config.toml
n_layer = 10
d_model = 768
n_head = 8
n_kv_head = 8
head_dim = 96
d_mlp = 2048
vocab_size = 32768
activation = "swiglu"
norm = "rmsnorm"
norm_place = "pre"
norm_eps = 1e-06
positions = "rope"
rope_base = 100000.0
rope_fraction = 1.0
qk_norm = false
attn_scale = 0.102
bias = "none"
tie_embeddings = false
parallel_block = false
init = "normal"
init_std_qkv = 0.0149
init_std_o = 0.00332
init_std_up = 0.0149
init_std_down = 0.00203
init_out_by_depth = true
optimizer = "adamw"
lr = 0.000509
beta1 = 0.9
beta2 = 0.99
weight_decay = 0.44
lr_head = 0.0054
warmup_steps = 496
schedule = "wsd"
decay_fraction = 0.334
decay_shape = "linear"
final_lr_fraction = 0.0
batch_tokens = 262144
seq_len = 1024
doc_mask = false
train_tokens = 1419000000
steps = 5414
dataset = "wikipedia_en"
MLP neurons of a small language model. Each row is named by its layer, matrix (down: output weights) and neuron, and shows model dimensions 256-511. Each number is 500 + 40 x the weight over its row's rms, rounded and kept within 0 to 999. Numbers have three digits each. A neuron's up and down rows have the sign that makes its largest values positive.
A block is one neuron, or neurons of one layer that tend to fire together. After each block is what it responds to, as a language model described it from the Wikipedia text at the highest values.

L6.down485:483518490497511478504590510456429425544516471431587427518454534437485508547508556531468492459518489516520529507491517477497510457517469488421457528448496497547540511567541600509473523443542556482511405554445487458510494453444468473528470464514466465433482442479468463490515543535494493532493439515505502500541494564378447562545487532476522456496505498524544458532491468517561453496541507521504518457451529548500456474519453507567537506491403460469470464506505498514485511435484477481570567484515517532481588478458524508476456496474571478586488511495630564583492488489560556464512542523492544566564504509495470547490435479435489483580443486498462473475452473483472506401512511483512535557538570538528506549552447529522460473507520535493510464549505499540527504556475538
L6.down644:488498516502456521431404507538522449448405488496477493498568568450551549558457536553474570481482492477539573524536470465562522490513518563499516496492545536463565542506485501477479508495462535489429457508569522538536558537472553499491462482492473513599447500473472399468523491471474468590515506564471531455480368489494426504502523469543448557521443530572550471561497496449509411546466469577436554441467501536507497448523509479473499568475417499505548454509478535489542522495502506514545520508484454508513407508500539471501504494504524425529479467528531502490572512554494519457490517466491458482459535464554490469464516436448502440458438436466429510522481494542434518456483521500477530474533469521500520580478435492480458572475487477407486509477542493438538515455497530
L6.down704:430494469514484553541456527465524492473449449480458486505511494480432483522541483512439447540547479564483443429555561447486475456456476534569518541493467460513555543516483502484500429533493507485612477530485534464586479512490505520460515491508490479504483510515509471522533498496483471501564485540538569457502489471446556561477424456485446513528427456511493511519491484499493498528449471492497460467471507508486432469523502461561464449535415535516468503521515454495445456543512477461548491512485491532549484527466469480547479466548543523471532482466488503416488478472547496547510580542541442513534521508518420499527523497485418478504459484467463456462506437537528523541472562479386448525572523473617449509512557527443454492510493510499478567392460517498525402548550462
L6.down1278:490586477490543493519420492500519433504478506457446447517473528501514533451511520505460577526514538483532513534450573510465427474527503516526505498511508483546509477519494525467514568528415529538526502479495456520530460487486477463518565460543507429531470569472527422540583519485513478521577447526558557522505498493482592552500472494447550471458510509513565437505494464492525533506466487536484458493494515512464465497475517510504540502529474544436541517516498499494465524564429443499533493584479490475527426493545502515477512506512489498500513506597480470527525528420497454504534544488529503467567423510534489475491489502589489510478456473515564483508533496563514416495513523465523449608462468512490425543505534446510477550477528482472478563572425497525364507493474456
First token or syllable of Italian, Romanian or Slavic names, mostly given names, in lists or after commas, dashes and "led by", e.g. N·apoli, S·ergio, C·ristian.

L5.down1830:504535519470472452517487513525534509510476465504594446491491438521485429366497551542471512480489456412510519514464514430555502518519510525500591486510467533535559533512493525525481510544506514511526470485460476547518572491461517516458573484540512429504575568419510491452516378520505543487472520507498559501451485509485423477526438548475462489533417504498455495476439526517499552560585458507511515500532492556579448390459435494576507549523521450455538450503505543490531505510563499434518457406553506535494483453462548484472543532504522482481529481516530462505519531574462532578547440516532610436457447420527509488507439507541534492475492482471528486505526483507498494550478618557562524531567503511562461521497474520420585477464538451564542539550533531549526487527522553
Tokens just before or starting a sports club or organization name, such as at, signed for, win over, or a name's first letter in fixture tables.

L6.down319:584540429503484543477408440526508521506584425515507489543558521372469544486612529504449505568506526426573422551569463467471470528459538533568530490517442436534480485540495471482468543477523473548522556499593493435522429496548542513495540511487494514558417478477499477527530556482564561455466524510563507532532483450454329480440488533545534471492553552507447431501462533478444539513470577540549546601510502547502448465563483542502505439500491477516537545445493468464465503508494517480470515511527523441536539505542509601482514541525456478500494513444529609470519523508472519474457496499481533444540502372524503436469528456449561532494520532503455500530460489496480550481520463548532475528519551526514595586535498520486513456530478522525515546505499431442503524438498496
L6.down965:524515483495558496536519436501496521500587503587463518460539490501432483505510464528479494477536474508434502517508558437525546529482533524493516527471531509473431486570435457499461458555501555496518524442567463494499513438504519463483603505438556462555466533466480514517464440555464535516509536521532508514468477527527273504474543549485447498467432441476453500542540465522502506467480575554433478516557466495441491517523495442467432526498485443469508492509535534472540507465591522393509483537519504515495496460455555490529528419454559479533508500496424521551512512511503513438463467491539479492510475466522534518461527542485481505431593476452472557463524519522489437499511508448469529414541554505442499443606480510555437502568451448478507523497432464503457524525512496
L6.down1520:494531513466518505512521500452446494544516514443468501455533502472454475522594498442462464462496447490396474466532478446568434474470451454495493469534467569481521475543515497508470490478527497497490475425494550475501476479540495547434558499496528495465505563531476528475504512515474489599527547474567451468568503440457250476459429514508544433524469473500511454555544549556485531549481539388538559504495471500559512465550522467530503430479506459524478518490548513532573492425579440415488523474473519526474448467507466509493456504510519585550481544508464552520464489498499504539479459544455633554566463452539562430493510517480530562486474542487500498563490527496458454524511494421469491483521505525467494462499501490528487508475486482528471471529448507418448521497526448
L6.down1673:411511392484536497515540526494528487567507488552508482527584524528477465494419433457557496437437543449438541548546450494488563530501484475465449539494450504535497445547472493472539475515478488549483532515456478506504468502484514521500534511530446524572435471423506510551410470538485509464578497517504524445484550540531411529541509502464535584510478558499540459515597465482553517466475472507520466484482436497527526526481497515492538443443481477510504495482476598466492457458529491523481490521437511467528518498484487482519472527492492519511458507501519516517556495547521463502490494527496534569514432467480490578522499471418512523531449549462477484524515528541441510501558520431450476462528455458480498446460575546465473470532491466494463519419490466535526546491537431
Final word pieces or whole tokens that complete city, town and other place names, as in Miami, Kochi, Tenleytown, Trompsburg, San Francisco, and occasionally personal surnames.

L7.down367:488567514551412545532509508534508479546442542491441477559551491542520454545511467546513497450490493444491485487528518494415523525454488490493550483534479523533473461493506514611528494418497461492546497535531500476415516504537489469539494469489451506469499432483478536519544475485478472471456459533469561556491503543544796532485499526510492467482447550439480483565494521525488446622529463534433521528508513431455372533496447515530494465399491456611501503447503448519484508468550516469487494496499481467489507532498519554541468584496519516431507537483449461487544606497458519471499534477512502537485501473514491532517524547451442527515466461500440521537500427515533502533506483494490482469555504450526493522505597492481560568451490468444585459461515476479482434501465512
L7.down505:548494540480448533448507439477496599520530485478541429504478448453487479553387476529510502505476494502486458510525540472497511472454480524485518479578476551526535494541505432486482461452438467509535493460500489484489554557543509458516524477458465470484521518444552493501513423524503467422483477471511564580457456440496427472547454517560554526503504494525437531451485515461479440544488514538523501515474437562465460426553514508440494475460482493563527544478486493478513493514498535571492519447467471428475531556514468475509547509523560557489488469507528532501506452517508518547430522533523519473481501512529506470441497516457503581558472449476490521437474523553528528527535464538506535503493506537513428523514462483476464462572510463535516484515477498534536555515489448
L7.down841:454433433546510469526456458529433546466453492561487477524532518513475470474434537510445478517515555484482503542465445456520536499503475500485488524496470548477433521536493495507465505507555472486574580597470528470487526571530508520481464460545487499560543491462488490518524512535528483498479452486490501521458470459469479517448478491485490493457447524490515488506484562524551436538539447517467508525452498448493468472500471498494539367512483545497516555486385573580528523509504562454494516501470476526460520606490476599558475483498498519553558482501499530454461534574433549532517499540468478420531478481421497514455509495536493594490499517484510523545558550499487509467517498450480526548465472471509490577458506548529538464533509584521458465459482486489497573526468517
L7.down887:437521533508566507495494470496538504404456503539517444527473476486452550486411518473462471461569553560493458506540475529511438522510464517525504550515516475517522533627509505517504423499575509542511545487507483543503531539495532551552574433427470495511504470491507531546493471486427475493479513423569592492578526544467478438551501531501524544465496469498554484499435533474476510549579535489407532469490442551499487481532563479534558493553539501501502516496562520390557484505484445491536454517424469481464501489455528527510465420495485474548505466532473477536524479497501507479455427483437536550568574462528535479488515479501636519461497468488486511497501434556571490584466461494565478487537523495470550539510507450453490590451514507535432442508466483518475460514485561
Fires on the first piece of a place or club name, or on the word just before one, as in "in D|ublin", "League Two side | Newport County", ", C|aernarfon Town".

L5.down41:544543511455530531536412546507471459609518622591551501433465524516530420476493521484516441448507514450468550506547563483527492501506526590487581513536560513556491509473494502573519464520458476578476458457480528520483542487501496535554474492495556505506433532516561497431514456500428531535521517498489503436461529488509601454491512504530516437582539466519464514432488559543515507511538549487545480459513502506541546454504520475521519423457444516549509403447525516535545534572522471481538531423448545435528505463523485569544504535489509477507482456517458495488470490531472480487439450527483487527501517551484493549508513529469539407444461442481389440505546508512531526522543564513453465499451450459511485501488437522417502479507441483462403544492451484497475572500552517
Sports text tokens right before a club or league name: season cells, score digits, or words like joined, against, in the.

L7.down182:416477520518484503475447543523505556423544518504480449525459545509468510512496516446477592497491430461613453473479528489527477538476469469550511494410531472479526475521511505464472490527485482422508473484492502519593470478524486542503411508532583500513482476496502496517547484466504501497514440462478510485473551499475331474583560467464459491493500499505521549517515440563539448509466548475469558516498512512398422427542479475445491489482512498475539437502442515526555464542508532538503508498456528496490425506435472471528475486497399514488533443500600428426502528524488450440528503418523527551459561525446431516447481450491484499526512511556569421456505515482493494475507553483499525484476519528496503495523464483457495532524499501537590471518478509509521539518578569
L7.down1202:529494530471502489530471553571491499454469496508527508548466425527545481436461550500549509468476488524479560528478561482532501497426467540554537466492490476512460491466478559466484508448515502507518467513517548506505489444511509468474499514499490503509497519539448522423498458538493572433489519512434576502439479445525512589459535579517527489465485505530431501528529507532559540535448469502519485520472457526453522477556517477527491521452461420438491547527539528450479487487483486550541573474476545486558400458495490511514554533507508518573473483457547452531529498467609509478457491488487520550467449487564533441536571493483495485505419478540480498496496530524514529551400523389545515585461536452492546522535508517522470541528529483473544574543478491517510494520495532
L7.down1704:449547531484463486431533528419455508487552413478510478435450544522482558543550492514430447514477461504466512450447469531472507483501509553463489465507446531469547531449494387491556496534532401506508520484483468476521549534495588510529475504544495447432549447566526516511448444470560476540496518520467506484471480503526439521540454554508509459553452480490485510551511592513489512457544523495540425467515565529512576563461537618542472458453597546514454535466466449510476481481459471430482485493552459421486496488436500541466461445485451485483428462503522464442483425577507520487590481516500523471485541542554499469519480427540508514508571487513517509512542470471479443502477563469459474456499449604472475523489447469509479438548439511567506526430568432527572504492486499
L7.down1946:556466522419506460419536565553513497433470568498473483449557497515545481514506472501479471496469499482475543544493499472476497553494408526540484484462415519477553503547502528544499528533529496583490450515498512527507545538520493492507528461540523532508500480514438454543468517470395535433535460480552512529496477508503429486513517470502577554538548542519427462436591463533441533474523458485544505528508544570553504467509452495516564451473446444518488496485532457434580498463470553512525422503448503480425576509503523448545449539513436529485485481451518479524436476463547491561402574539504484521509483464488499538534600563464506478519457562448493602459524453548447579577435446514597491486498570511526464474509512495527469552558507476577516448566426522540507470498503430
Separators and first word-pieces of foreign proper names in lists and tables (sports, elections, casts), e.g. Pad|ova, El Salvador, pipes before vote totals.

L5.down215:582524495485522488467497453535494477471524493537480469469550466464519506517525496469551512497457466515482509518529510473484562444566488552481486534440395457514539517470507438462478534546531562556587478485532512486456489464444463436485511541544516546515591449485543568488480504431427447442512484477494499486484555506451319475568443471490438507409492465477496505509597516521471442476455484480522460493499545496512612451506538503531421442543499429473497536518495456437503443485492492496495503461505521443502466492466507498527533529487489515515480511497502481485479523581551503564455565466492452377474478499564543476521542546482462555639388489471530473569515465527520487494460464503412466515496457450491503492491534483496503452468424496533508529375434454500468546471536474
Final word piece or word of a multi-token proper name already mentioned earlier in the text, e.g. Ten-ley, Quenem-o, West View.